Part of a small language model's weights: 12 heads of 64, vocabulary 32768.
MLP neurons of a small language model. Each row is named by its layer, matrix (up: input weights) and neuron, and shows model dimensions 272-463. Each number is 128 + 32 x the weight over its row's rms, rounded and kept within 0 to 255. Numbers have three digits each.
A block is one neuron, or neurons of one layer that tend to fire together. After each block is what it responds to, as a language model described it from the Wikipedia text at the highest values.

L7.up1103:162212174125134181150113124122089083123124150110142137134192141086176128147133114111143130083077091114102083124150072119185106163170185113126132125160111162099075172111111127107108069143114137149118114170112114082098169125129107135126154095074123127154150099060122108160133083124201157135131157129115133167108101141090121151166174125190097102150071113169132123151128148121088159140127112134171112127117211081156083102121133127189144184159147113129149089142100109100110116148103142162102202125118157124106103074177139176167111120096117126180117142137145129192121149163184139075
Responds to: Apostrophes after personal names (Shafilea's, Mansi's), the hyphen or particle in Arabic names and clubs (Al-Hilal, Abd el, Failaq al), and "great" before a person's name.

L11.up352:121108158115141079082086133105104124120135126108078121149138156108143118158073149151119155150132143099117143145161117118104173104174154093132087144088117149086184166072148127092086096163169047109110091099104115130127210124121118106126120125096160152128130111143139102207149129138066135109134042096114138123164098161160156106171099097077102108104110126181149156098171002148113124095135142142159086140118122148092149171159091130142190129107155089096107172146146127155122133093139159079103123155176123115118100086137149102136125164161108150162143101148116167154132146134143170148
L11.up860:069183192165123114158165152111091125087219130131104157113184124093073139104082110196091134100099138145100126120134140056182088122209119123148142107112160095125056127100114168137124162134156070109211121073132163111106132165169089083066049099102093185096114121098141127139101136143113134093141105153123121151136202117160099115162119148156143096100143123112119105148127129096143129161097183090131123109104183120162104164076140132170131138134127129128098127137118189056142170063136179111151090120101105148112128151177089136137202145101079098096129095152073126111169153094095084143
L11.up1849:155140162112096104120081119129092153129137136166081144152106156151121125058088118133116135179142102129139098121148178137118166134193083122108153118126179078106098165145185156162139129172158162141115140133131096122134124063125109130093145082172154129148147084093130130129145162124144126089165084127078135117095164123128094122104137114130094094092092157108138203122144099099067128187103089188177106155116152133061097161143170063087112105126122133141121121099116116159141145109082135074168063146143137161059162155148145152124083137124106170190081089151166109067207143133152120152
L11.up2311:082129107154143165124177141128110138111147151192150111109136124123133162081114159205134119124137155146138051130184144073109138126230126124137090128083117174151079144175077113159123141153180173133085150101130143159185132098183091133152121164100111114093097135106122123133131154164088121162175129098137109158070168155073165089100183092139146107121105099083103179153109131137105116140123092181127142194141180128155113135099147171139116123165123134140073043094179104119169152058100184191104115107117127163134170173167123157131138136179163167142151118125186174101198154124133106129
Responds to: Two groups: abstract nouns ending a noun phrase, often before "of" (allegations, difficulties, hardships); and leading digits of multi-digit numbers in dates and tables.

L7.up2958:111159061091089149083057125139106143088166133138108174085119180124150083094147105193116150082131141114087112150105119163090140118173130105114171099143104139190108159108114099179137099104196135141085128137118140057129113144140115138177162119140116099093183140136076101141093136095094173139160084082073089154147117112113146189161157121091161184167159115133176133118138119165128106090141138167094130113093153108128157102120114125163128084145109140140097157165132050159178094152103142179114131138173151171136145091109128118162117203175111160149087085169093105216176120155077190115
Responds to: Final token that completes a fixed multiword name or numbered label, such as digits in "Game 1" or "District 22", or "America" in "Contract With America", or "Places" in "National Register of Historic Places".

L2.up112:155138126152141163170110166139128147119154075123086071174134131090121169104135154168066161082114122147073175092144143061086183154117094160137130164107175141064043108172133109109087134106215112076125166113121133095076167113132162142114118191103127099086138155087138147127133146074124126159119138116102127147169161080112102206125113133122121097099160163117110120140174033119125151101123121151167148131175096140122123196145156161148154217107104085193149142104104128179171139116053136127193150122126125104159109161097135077126110165148138129120116179177090076138089163201145095140
L2.up359:120133137111180165104121084171094093144138102088092085108107102136139130093113100125130138150115139145158117159106151067127161132164087139130127133118199117076051144061123083090132139089126142183136083086120128109104187109105137156113088149117111149135171153162083096169058125087134136167139132143175137100116119176171126161143189102115104115118144151169123154122149074129137203121145096135180055097103081202060125130111162097148136148107117126155183200159111107136164128110150138088157085100124134135135097139054103110196149136165109185102180147183152125131112116163149134159
L2.up574:075153136084148113132109092169131081204097132170100125157138151145095109114107184122129098141118145149136104158153109051110126088211164126109057161088179118105137138145132128141119132097158117157099117126113160104131098135114152196110087105123144128133128129127118139154183098161127163122141136180133164107123126154144147170133187125102160130057087174173186147129117055145197171096124094065111103143110083113116124129154102088191110175163153099149088129142158096105144179086156163173132145125070180165156146104115095111163141142172116126162143116163173099140090094134118105072
L2.up642:107169182125133147117161166131146115120121134087108181101143099157065050084097157132136120123162161107095100156129132119139138133116081122201127158118108100127118139093151087153128130091139110056150133151123091182143161113103218102176135119151170188126117123118174125173103127158134140114147049066143051134128092151115158162166174130165136152135090132162147112116110155144129103127157159170172154163129090090125133162128133148125142178079137095114134092092115101097132150084106160156076073087168141158146162110113084115148181167169130163109142135148061071148096113095115112119
L2.up686:132135092167124131116122107145086119116139120113164122108106084128112201163160168175130120138165170135063111071054138093090095051069104137126122112080135133127177175048122142184158095131162127052132206085140111138137174089130149116168188142146130090143119168123127056166113103094171068147164145113122063108117151140118160142129162122135099131154148082154139152115127088071140155074087142178127155087149098075093176129116159164188091067098091134147184134105104109162145178082098167141099134146049170094169115117118100162146116195187138155155185122155093187196088177122113131125
L2.up1191:111132122191151136103123094195061131131125136134161135100129152119121171133130149145129072118119131081078102040137146083138084092165175063112182136088143106090178135152060168100110130169145119123116038117143114175123093046112142159132145100110165150095100128119132108121085118144099144121166120142151140133137105204124080204121148113111107129059099141184145145196124154160093165147194098133149123164120148102105114100140127140107128158132107127112111086189097097077135102086077121159102110091058159169158147116147138128134144158210102158117127109131041153193180180165121132125
L2.up1194:092192172130157153137099131140124081063123147124095161101143123127158089131112062109134149132128112144066109101112145112131130122143101103123160161052138125107147094110180134122118114114141098141137106073088101149076099050135177131130114096138158130150119230123155086141143141105145137143131113057049101102156141155194084184138093154096121078119062120157145112110133175139092146117098133121112092139171072094123155145080142149140198140097106082144143153128048108163137125154122088072132125075150165079119085087118201064130150156215079140123095110110150113115127110170138181157
L2.up1354:087154174124134145162089091137064118095163138142140152117121136106167071136120132171052149157131142144075120103171172065104151100088128129121150168126197123059114136111181149207120150084159096133071119158084127167119107144115095177216069157130132113141106130106145089084125149078106142114164186120127151095174219129126081138163192124152126101090097149091101162102084058122058111105122075154130177141204135074116123173086155118159111175143138094119172089157087101152169162132146104131157132114074118154118130128090077157125097131169127139105170174184108134153154178181112117178
L2.up1441:118114154175174119205169075126097136121188117150075118109095118148136138139114128143108123116156143147135151096086219130112122157114106093125128130153122124158104168138146116160111095129175122125079151112121148164171059122149134195124127140102137158028069148092103070117115152126083191060163114128115106127111168114121157105145139113130100124096078133112124188165150106158148131112131154151139103091199136107144091097131184204140124144108102079119073088116157110106148122087103144119121103118130166147143112089134096121148196161142145098123177106098127127198165146170116159181
L2.up1644:081140146127152100174161033175165174116126107135156055080150109114155083099104125209067180170155127123217138058142195069121143135082108098133067085094142102110163163118131126176145109095172109103130109152119128158122184060168115118125119090130235148173166149094108094159162167084108160090175076116126139114160172122154094199130151102143056108079130218194174148125109107161142122132158152166044049171134059116103086196125185152141122146109113108122198090118084108095132167113105172157143141101147155124138116086185116129107113157129097139105152114082148149167147124112094090134
L2.up2242:171109091111155105088119090125136145123101102158123157077181145160120111136165103151130191130159134139107121030083201110089132120110154090216144158167145133130162131112098117092134118157227102133106108110117161120125138132176084127155141078109161079122088136162076118162154140132092102126234116139119042109132171145123149177165147110100175141169134162122115139125119096089114049109115131116125129153152108137067152155116137182152216152147093127143076073146137097186183063087080104113090177085049171147120166119108109142185176180155169202165163143154082053136134128118123097132
L2.up2373:072114166133153149093118091141023078129160204158141107099160098172130101119148110146166062150157103129159125093076107122081135145094148137166141160161161106102126209094138121121135114169174144128112179107148144164147112095075138124150136079089126102139084131153137134117052099059130095169148149136102116182167131132176140134153149120087110089141167135133176173103143022117102110146144096120161078159127132129082091092131120158135216113105085070116201090125131118187167144088091142111095100104133127135120107184113115147125126143192171169148093134122099127124151133142130102183
L2.up2724:122130125102086134130052122109096142086126179158133148093161111183138195114126123114171148085075186197125112091065163096127110114131139072088174113164055146095149181123097110185145113071163102044108105150141090122124062095102077135116112139140161089131116168101097065115169144070122065091170116119113075167082156137111123132148172128113101093183151154172132121104134053130124126098118123099100182120106099124089200150121106102160186202163117128102155105127153124131149161132138130148141136135105120084083166135160118136152129180090078102113115093083094120135089125102108129091
L2.up2753:092125153161158122160097066142108089096090131155097076104111083155158133145102171108198159140124148153080142084112144066135140163122124139112195186133178088104121135155164130126129092072168108103123158060101144141110145114088110132138192137098102112085192130128124121073103153115124110101169138106132107124160122108107142122188157127098142117130096120155138167127121102139164139104130075166145148156113120132118164110075176131196212143113090122069106101102135109133111092083114125156158071142136179183084104096135163116160140145151128123092133170144156149159144130196157092126
L2.up2921:050135122091148085128071088154146135066141160147117166105185045142113058131119172138090146125070151145166131121157082100073156120119135100097140153166177114135138136104123114118116165141129186147116162183113134062151113118110089167128109119138128101123136155137139080156111143137122094093149158154128122142161103167080188154116120090118088131108127164167110155135119089124109180119142100076082119170132096121137116202157136146128084151133149115157120138146124069146131128070046178133129116157089149103103102129078076137076129186145071076108131189134165155198115128132100082130
L2.up3065:119190140130167177120113093145118140115097188107127115054136142099113204116147096099132120165128110163076087115121100131133059112115154129166088166072136148119144176092127176139073108151157108146124145209112144127124102153143168169147139097119144119170108135153118125133189132113145140121192131158134104150176125142144128205101163086137149102157123158129173164132077141174112108070109100099110114106126109037129123108157158090144127143137089093058136086162145079131162140082124145139192088100110157164116166101156081158177145168193124125200113134109136181186102146126096175143
Responds to: First digit or space opening a number that serves as a label or ID, e.g. Project 1351, No. 12, Game 3, District 15.

L2.up116:123077111142085098110177112134078161116133111131155116131120086071103140118069118151090089125078110140099167161130074084192078133142127144110171146119174148099116097140115107131088125126096175120120111110083071191083121180090101081099154084112121071112159081131177145181120114204153121085151169161161127123098156139142113108091170135164093105123120104126157117111139197125120156117099133143096103144126172179199167178103113150130069122159118088129181147097114089087079170171110159177067094181075084154112105174191038150116086092100134162105164144197141204170112138105134156153
L2.up344:105104161094183089120182144145168070152130078112150108124143148125083098122095087073158145127102047159130174075075123161144130139149111116130097142161125136144108132071058073112160055100191169163145127100094083169152120128120126118168151049127113117184075164153083134174122150092139164150136130116108112102203139154122110145156145113072156122129092127071121093136069153152114149105140117125104120123086090129154144109194145086151107153148133125126107187171147076157055118137109083141136081096112153104105092099084123121131091146154110123100108117181123112144127148118142143111
L2.up718:052124143129118112160128095138104129157155081133116156117065096159150084104144176104149109069175067146099120105079088110129152138185139129084168136098144122110083149129124128131142109133075140119103143116143171125100146107166113094150143130212132072061143052120120118129061083111126147096127165160165111115144123106186052100143092124171130154031138129123112097102148128159102205087123148126161150173101106141108119128095156096123110115096122099133126139091143148112127183083156068093137119150146115176162165119130096083171142121141078134128153134194089130083120154086144114126
L2.up856:106124152080134151199111115149141140149127106141105139103170125115117123177054128120128128145126117112091104139103066135097165141072095111092142132119131158133075180144157151157096156065110181154151120169110121122137178138115122102140126147148121140100123125134143162175169153168084158136136148060163149075160124202134121218170146126161087091138111088104106097135143147168086190105145110151189152120106150160193147134111110143113107080114124104141126104057164150097165113139169148167050111123076134108149105122134093126136193088105126105100148153199136101141146111114087164163
L2.up1449:165094015121143074122187132184155115163087154118155129151152109071183135107122153082148147128163128118098080132212072098143141093091098154155102190153073113113093133125080082119138081162145136128152153090095137133115154162134132158086132106162084075135079135142141187119162118177121108117104111113123135104150168095145091167133137098125179077093083067131129098152064081139150188101113128111145149120128119113144137130100150102150082172130101167115147157095082143119088094108131140145098199126108150126093121091157127133163103131127106106101178175142134113110117129126130123139
L2.up1508:149138111126155098146150083142105190168106159098150118092141143115138127151116075117131083131115088175091137099073086123127090110079126092143072130154074145132087123175076150173159129138149208142163122129157078185144106099118131100106126149096144135102092203125139128121086137164068110138146105178152120149157134130102111110130116168108102115134146125120130153146126136125161166043106061130107110159071109084132116171093155112096130171182124144140178105147088092129099089119073153093157116161100132113166078134112084133181113153092180161148145132159075139172070148111179170145
L2.up1638:174120102062053144156109151141178101075121111119108106097178111123091144121145133143104135081093074175107100138143072160112105092093138091132077136035173130138118183143144139145166103099136176118176130099122095160155111089124081109116121105129111141102097122126122111106105090104111175140107109147101224091154127083091128142149148066136127135153161134121163167107154119172109079084103106123171114094093103155145144157079129072117171149134086120145132115079145085057110086161122086083134124122099173092154141205149108161131081129101188154113110098140093173146101159083105118158
L2.up1823:151156101094115100106131118128169111153102172132157071138142160109085148106109141165131113099127178175111169138095051107132104085050106117147131152159132178132094154159073121102121113157142200148191158124091160091116134122139106113159167164116154206111122188148196160134069118157157181115095141176127139144142220125133108206121140120144141165164135125114128154138084082166090134140114129124133162174101115176133118126145150121079088117182097086133133152124105153150115116188135100142144127130169144132159100105062133082169096136193118134183205215155112137183151155133153165067
L2.up2153:107094102087088091100120122154112147093082156134084175072124085140121122146120130140066163131109138130119131086116184095115149104153108142122100134186155167080163093118118110108121118087137093126171119109087149116163139101143144119077130122163158069136119152081146171150129176189184198165109104137159072130181116127152070191108119042146103142227206167149123104092098172138156067129061151165161165129141123106091158107134132150134114129095109103062108104191129080136103091094129136153104115168093142134127090159150102103128103082130142126106120145107087074129070120146114144097
L2.up2246:118170089172132130124146135158154095079131117132119155136116104144136142067130177138099194085103097170151125108144104114119091186174077119134156160140135168130146117081159122156098153128083169171130095124111175159080175155148143095126125156183142154121059184128088134182128114130161119138076189081152054132105109105097104174168162104133134101182085135156115131088129127107127141126163103091093125141113206190141133135128139041141178155062108124119087115157120120123151054138116142154091123151097091177102128114061119104159143116157126086119130122186108142204153147131156104118
L2.up2267:165117125107116121135112098163109139143168126093146151137136100138102136137088131107180107164083146149124133124093161139169113100127162130160184094160138135102035114131126150146125174076129207123124149129134098080145129117099158139108061143144141125104141105129189087114124200193123146129119165135114153094089145126167184120148167114121108079124186123054117131098116114135076182109115109117130169164137117184133095110084162152089113133125094127102126117113217101116118128137110131113124131182067144134166151045170078112171200129090144124112079220122119131146075102103121130134
L2.up2323:199127181150160089095201130131109126065143158142106130155155122136125106127116134111129128109132118177177124104133127131169114144106094120156088130155104131183097037147181153087139174108134175102154182135099101073144156145134072137104129196091077125103140094135117190105134165115126096109091094132127100132101182126162134146175130125202137081203160115104125069096121157119103175119097125135138145151130129119102107165137189125137150105060087108123167127126162128093150227127119137138134125132141070136135082129085160120139107116110113161152124104130115095145145102095117126150
L2.up2449:120126152128212132035176107147090124146100100101127155125182087124143188168059148106142102163153111135138141092181161108134080136103081137141149135057122095072113138102097112124168069149150115121148198101123158115173160108130139097111166143132108120109068138122118149133125149113156188111135130103105170126130082105151077158130147124086129129089177103158141151129128103145168107072089099071148102163134157120068129147091125128103120092113122107130199098143132082137162132145098173130073112139116082104195115135124070154143091140161141088094125184142135137175105162099126147115
L2.up2519:077175074105134115132110089196014099062061191144106169130142108139127151142166091149119124144083114156105144084115086147111151112133145073127137106086136145118128094109028157181100119148117119150112142095084141158124168135119150113067051131082149103122109103121151095149124131053133226129151150104143114160101137131148134102153162166198179139148183089136106099168085153122147096103111149186119122133077125172129209088175126175138101158111094123101143134138154172092129133120124150076120144149116135106117127100136096081142187080136088116137172138141118127172104147130148180135
L2.up2628:132131209100216132115188109107097165147197101106112113146152173108148166129116178083161112087085167114097141140138159127138121147079084112106142200142159104067121149140107093181086193107098117155076110092091132159141126120098123096082065142142195143129175105105061091165180136064159091101159103083113191132147156146185106157095076059194133049100143153088130125123115112133142088047171089122087118154129112129129139143122125081130089140059115099128132137131171091148092110143132100103152165097107153142183181129072075143168174129100113127094089111161154135173127165101089099099
L2.up2977:152170167130129164126121145171088076144136123171110182145170125139161171080098199147109113146076141151199143125139104146086109116137154163108102125141136163150136089118097137080141136135085161157088164125113150142149151169104105136098141190172082084118096159086133115095098159132079158050114148184074151085143131108123112096185056127126150076130182109142114111105116157144054249120102105091067142104123141154125150187154150159126141146104135062137226164106135111137196132098110103123120160153119118137126145159096077177179131132165141100055150113181173139135130128129128121175
Responds to: Pipe separators in markdown table header rows, right after an early column name like Candidate, Date or Seats, mostly election tables.

L11.up1221:120148087098119182176197094125153114084174116096053148156117191099110098182073173117092105161118159114122148136142169057149054112109153137171159174123144140055149117117167081113082113109112123101088155079069117125117101125089116219175114150121170103140134135106113104128084118136150163148083161175146065085125151100152086153103090112101118158133087145144160201106202088160141130107159149136152105159112144096117106105097135089125121146118118145109073131149133147087126069140152126096161113167094139127156115146145078127125105172114111122123134136134139151142120135143180138176
L11.up1324:092125210117066180099165091149109105084129087125185095136150059106064114043141101137121170183129134136161080143169091148146102104133162110176071131116168149121076134183144113152161135126157130134131094153078144133202134094112060154143182066071114118040155142118132143133088113119130132117170178048123071113119158089079139155104166097154146174183150147153100120167136091168118099118138108157165130147139228148126166096143124151150149128136116092141126154129120139092182096094120137104151112153108174138163081061110110155193157183154118071088108133155097113132122128111176050146
L11.up1993:094152110097111132149192095150070149101131191101106108164140080128117173105158089136148134101103099136108120161186128198115072106092157130117100085097124201076097115091169072170142117066141077082102188178136103104123118079151113181139076180107093154137103129097171108202208191121088119096180152165163088141153167183109137077129176093139152089115156109086122137074129144114110080131069164175149175156181151184181065104165155186126123245142123136135094140199098143071113123168088138117123103120188150166150083123141076127205133191119113115139139081106092134120105159133160104152
L11.up2170:156129103126161173172157097152148086100135099143141094172159118125140142122160187160108186156124184179191091137144143042181066119117110110126095077108164188124092137113183086126152139094133126052080151116131119167174112079138087130134105143113136146110120155095125157168110109117131140055094173116124112063133112117093143140195189149195152150135142133202091098133155143128146131131112131174132153135127186172194111100158130127185107120166170121107160152128156086083117117100152073106131135138118152133140116124112129127203128147145125172126114091137087132164124106179145130054
Responds to: Hyphens, spaces and opening quotes joining two parts of a compound name, code or number, as in Liekna-Kublina, Sapfir-U7, Squadron 6, "Think.

L2.up795:148149150129154195071171134121149055124155105090144127104092144129111088126153062122104097169132131184122128164186105101169112062088139083123125097119162158074026198191185140139109171157146079122131166108122105013161101080158115077178114105074147127150140157176144146132111114107139189109081098190115174118150119121107159115084180110137148087115177177142211126099092125131164115143110131080171072122111151102105109138087147110122163142162087109121080199126108121100073150127130139092130200169134198177163135139116101146107136145187082117141060126144144140157117152133132135092
L2.up873:118092148073240140112155101129176081135123135143105155179151166165130150105117165152078099124087059142178132109137125149147092089128080102114143154119181134149092155141146119098120133118151105132072103098109086077112093147150134145105146125070162100142179128141120126139111119111117093060156113095191160123131149110144037148150171176174123147085110115138156100087186107112115116112138130154054184182151103153136179106136106108131174118163132132136070135159134121107133126093101106106144177144141142160111143119142164192123172140077131100140172097155089150099147143104145157106
L2.up1034:063115107137142092134113157062132130145094162145115120112156112129115057130150098115105150115014225121147160116151084073201060111123083089140131097081119177085182145129148128185143119137093130119125165101138153076128075107111166156105113140099104155125132126123131100165110114168102151082159183147108087100104154085076161099129131125129085127099114132163093135123086122165106125105126104096138096147113177158148114129025148150146091105189125123161167102125127117151103131095096145111082095108137169083133073123129163138173167121155100123128152129128116114211142111161131174106
L2.up1155:161107093129161182125134070171120136118120143108111121141133103103155054101188180143132118120059123108098164173156149140116185093092096113155077090105182137148023119146112087136112056062129153088064123121128160081114152126169146119170080092151111158138121086132147094194072148167145143085071178130102109157099122112109128138171172100130129103117183112183162130105075115087107132142163122067151183119183126160160148156156105158154066130133128120144148111124099134147134141115138181137061073099130172117157088134106145128152157160180110092179115123109148173160148111107121190169
L2.up1189:140154136091134107150149079118129196096147115118098127172122127151096107065151095117148125088088146189119104143049167121165127132127113100153112142117138154093094126129173146094090104132092135121118103083099074205144107140133098124181149103132133061164122112130191129081080097178138146155137160103131162134179100084161113137154086115100201175172138108124178126139128102119142123116132146116191165143081130147148110129143202187077071169126138129103115079088125111151107106128144090071107145136102127102126150119140083110127123108129153167148073183124075096079147151117141160123
L2.up1227:108184134147123146131149102120166137147132120128129150100190131104145152100085143154017074141113065095060059175107088156114087104169104100176123124069153169132128164151143133153135080142153173119114134132108156081140136114146110190106144126144133115126102119155133127103077069188166122092152107129161111193150120112128078127091123067135147136067123076076138092186126167124091134042103109123121135085148119099113136118132110126148039123133081066109161156025147135117157106100126136156136193193139184119149095079092099204184128121162157136128089160117094128123143114127124092137
L2.up1410:141127119137158122161181158163134182112127136109123115159093152186123129119146188098163124136119143170080128161116124109155183146138118087146138127113119132157088181126106100119143161124108124131138015093113127088109124141107113162084136196160103063084157089173069127139101107076146110140112109075146148101162096152126096101124100129119141100091166106090100100147197093139110137115122129150124159149128181179150143130129184160131151129167102097109135169116189062131118111124137081095134193183091153136186102139158163097155126128155148179091089200142105167110079146159152095123
L2.up1532:088134109162146115147150147121188121097146125099097156089155082176083097059128140079068092101116174099134143075148098151159117157092161114134146069122145093140119131143141141062112096130104087090097151156134090122098117111149141143103114156131125157116095100156112128164137118116146125078099113121097094128067116132144199133078083070149110150079110140100159105159134150096205094174067114078106086082124111160086149138111106140089123094072126139106142133160158149089126157120119112144087160128042207187114148103151103111109138162101057099098106135119090095171142108145106144107
L2.up1712:166137096145109136111125141117163062161125113119137139111151100046166167127090122143145117080103146098117169136129123095129119098158086164121174109131098175069107176100116127142123112087139188154153162101053170129212092122124085127125104158075174210118127210162068070165100103176089142119069182129104121180145155144069187109146183137181129080099186100167111119098155071099102166129140090122142087122139177117117105095082154137164139146160122103119112123108155113111123158118075157134060166075110173093132086110130145115157151157101098139150171211200188052140120112168115149151
L2.up1806:122199134159093109138104135173160058133120132154154107160129107090160092094130146087048131127120143082125077127137104110144075091132080105118153126083163147122048138051136174116093082149104189099115196208137120080100180086174095153125077096043129134087128075175107141180203095121133084117117083116114109145079147121090134150161160118110135177132169051153119066070173176105170115161127138153144112125145192189120101104112137123152079149116133117150140141161153105147125126166102120099128138139090144134155116073103136113152169153133058140157137127158107124179141162207140199065
L2.up2294:114084134163100124150092147168128092132142147154187204109152085101182149069075158158121088149110119074200120072210150147121058149091120124116117086074156110207142103141086088091112201127100121139099184145108123089127103123089109122127180096057123126132105126175169138140115150129167142112180118064144072110041112109179155108136156128099135128123110126128147094182066147035185128157054115098129148151162210117152166091123149150104072094124121113087124113097152108134179113131104177134115103133135161193073089140074130159139159109155069097130124167081115117109134128123151146092
L2.up2349:138158127163111207102230080127141090110105133105082108153137095086072112089116093125107139120107112135154100162116157158078126138136114105097136182163122105084033118123112088151102096163114108144080184107137136096150143160132100133134134177067145150080158095184133130162119077116090146074151147071101130146128134083147143104097119138121163169124104082094088096129158142095121114176084073110154146061072140168144154155113175109123131110123118134124127149172214138121101086124147137140096161107133164142153134083140085158121198102119131163133105139081115114095091152132102161143
L2.up2441:176114121154173215115165159153092153071126137089131101150095178113169115116123161141096097155090104133142157140178147158123133159212119140148149040089090142111141120145060121153138136164110100091073103136104123128094147132134127169152106141088107089113143104134175132159180046094147045111133175125128174085101154111113162082120149091147139135107129151115145114125125152125099152138158091095113114120133175170174101135088136172117128120144075101131097120165145093100163135140111074095164171176126187100116088128121149148151173128149085149138117128131105120144132170085161137103
L2.up2778:104106114092133200101107133145095118115116115104145077172119060103121116088126182065134173153147117159104096153140083124141091097117115136169119100099162123122153144106155136091154120165137189126061138071107109115153203097121107169153092112073123123074133145148129186193156087169114191179135110096122101104172187091195156158166178130161059094137123110100153110101086045084142154107100141102173126129086131197127092080136122083163152163128109129149148144125169141180111115133106090102133133113088131128148144076104179169134180136140153139158093091193064112192150160093130154113
L2.up2955:133169160094162167119117133149148127140079118120081165191196133141149179150111185122066093139147116126148050087105127095114132103051129099134121151152164074187110121080148121107166135075104155109153131141103078087153118137098086119122117141072093127125121116076113131175112079148101130038108131153028125183131107071122142121089106111124150124120123046136119038099087134085156120115162152093157186134114143174147117170099156176117153172129152085153095137124158117049084143079165113149113139114087179095156143132181089163118134115099140098128109127102106089095065109155147172117
L2.up3036:192107160135122109125146113119186148133124153151093123124149168108137182098070095095133148044133134101127158108192067212148098125096070104144133072117066158134193157129120079162141111075132108139103143096109156109096165175107076144144111184065143172099137138165164108129178090118155134051164050126123149139034137116167150090082152163144183155163155069102127182150119140115127184122105107097157125198109151179139075120080153156116160155095130099146066142120087158048119090144156133174156161168119169127141126073130145205121157144104135094088181124130090130103133115173103155109
Responds to: Hyphens after Al/al in Arabic names (Al-Hazmi, al-Din) and after anti-/pseudo-, plus cells and header words in wiki tables and list-item dashes.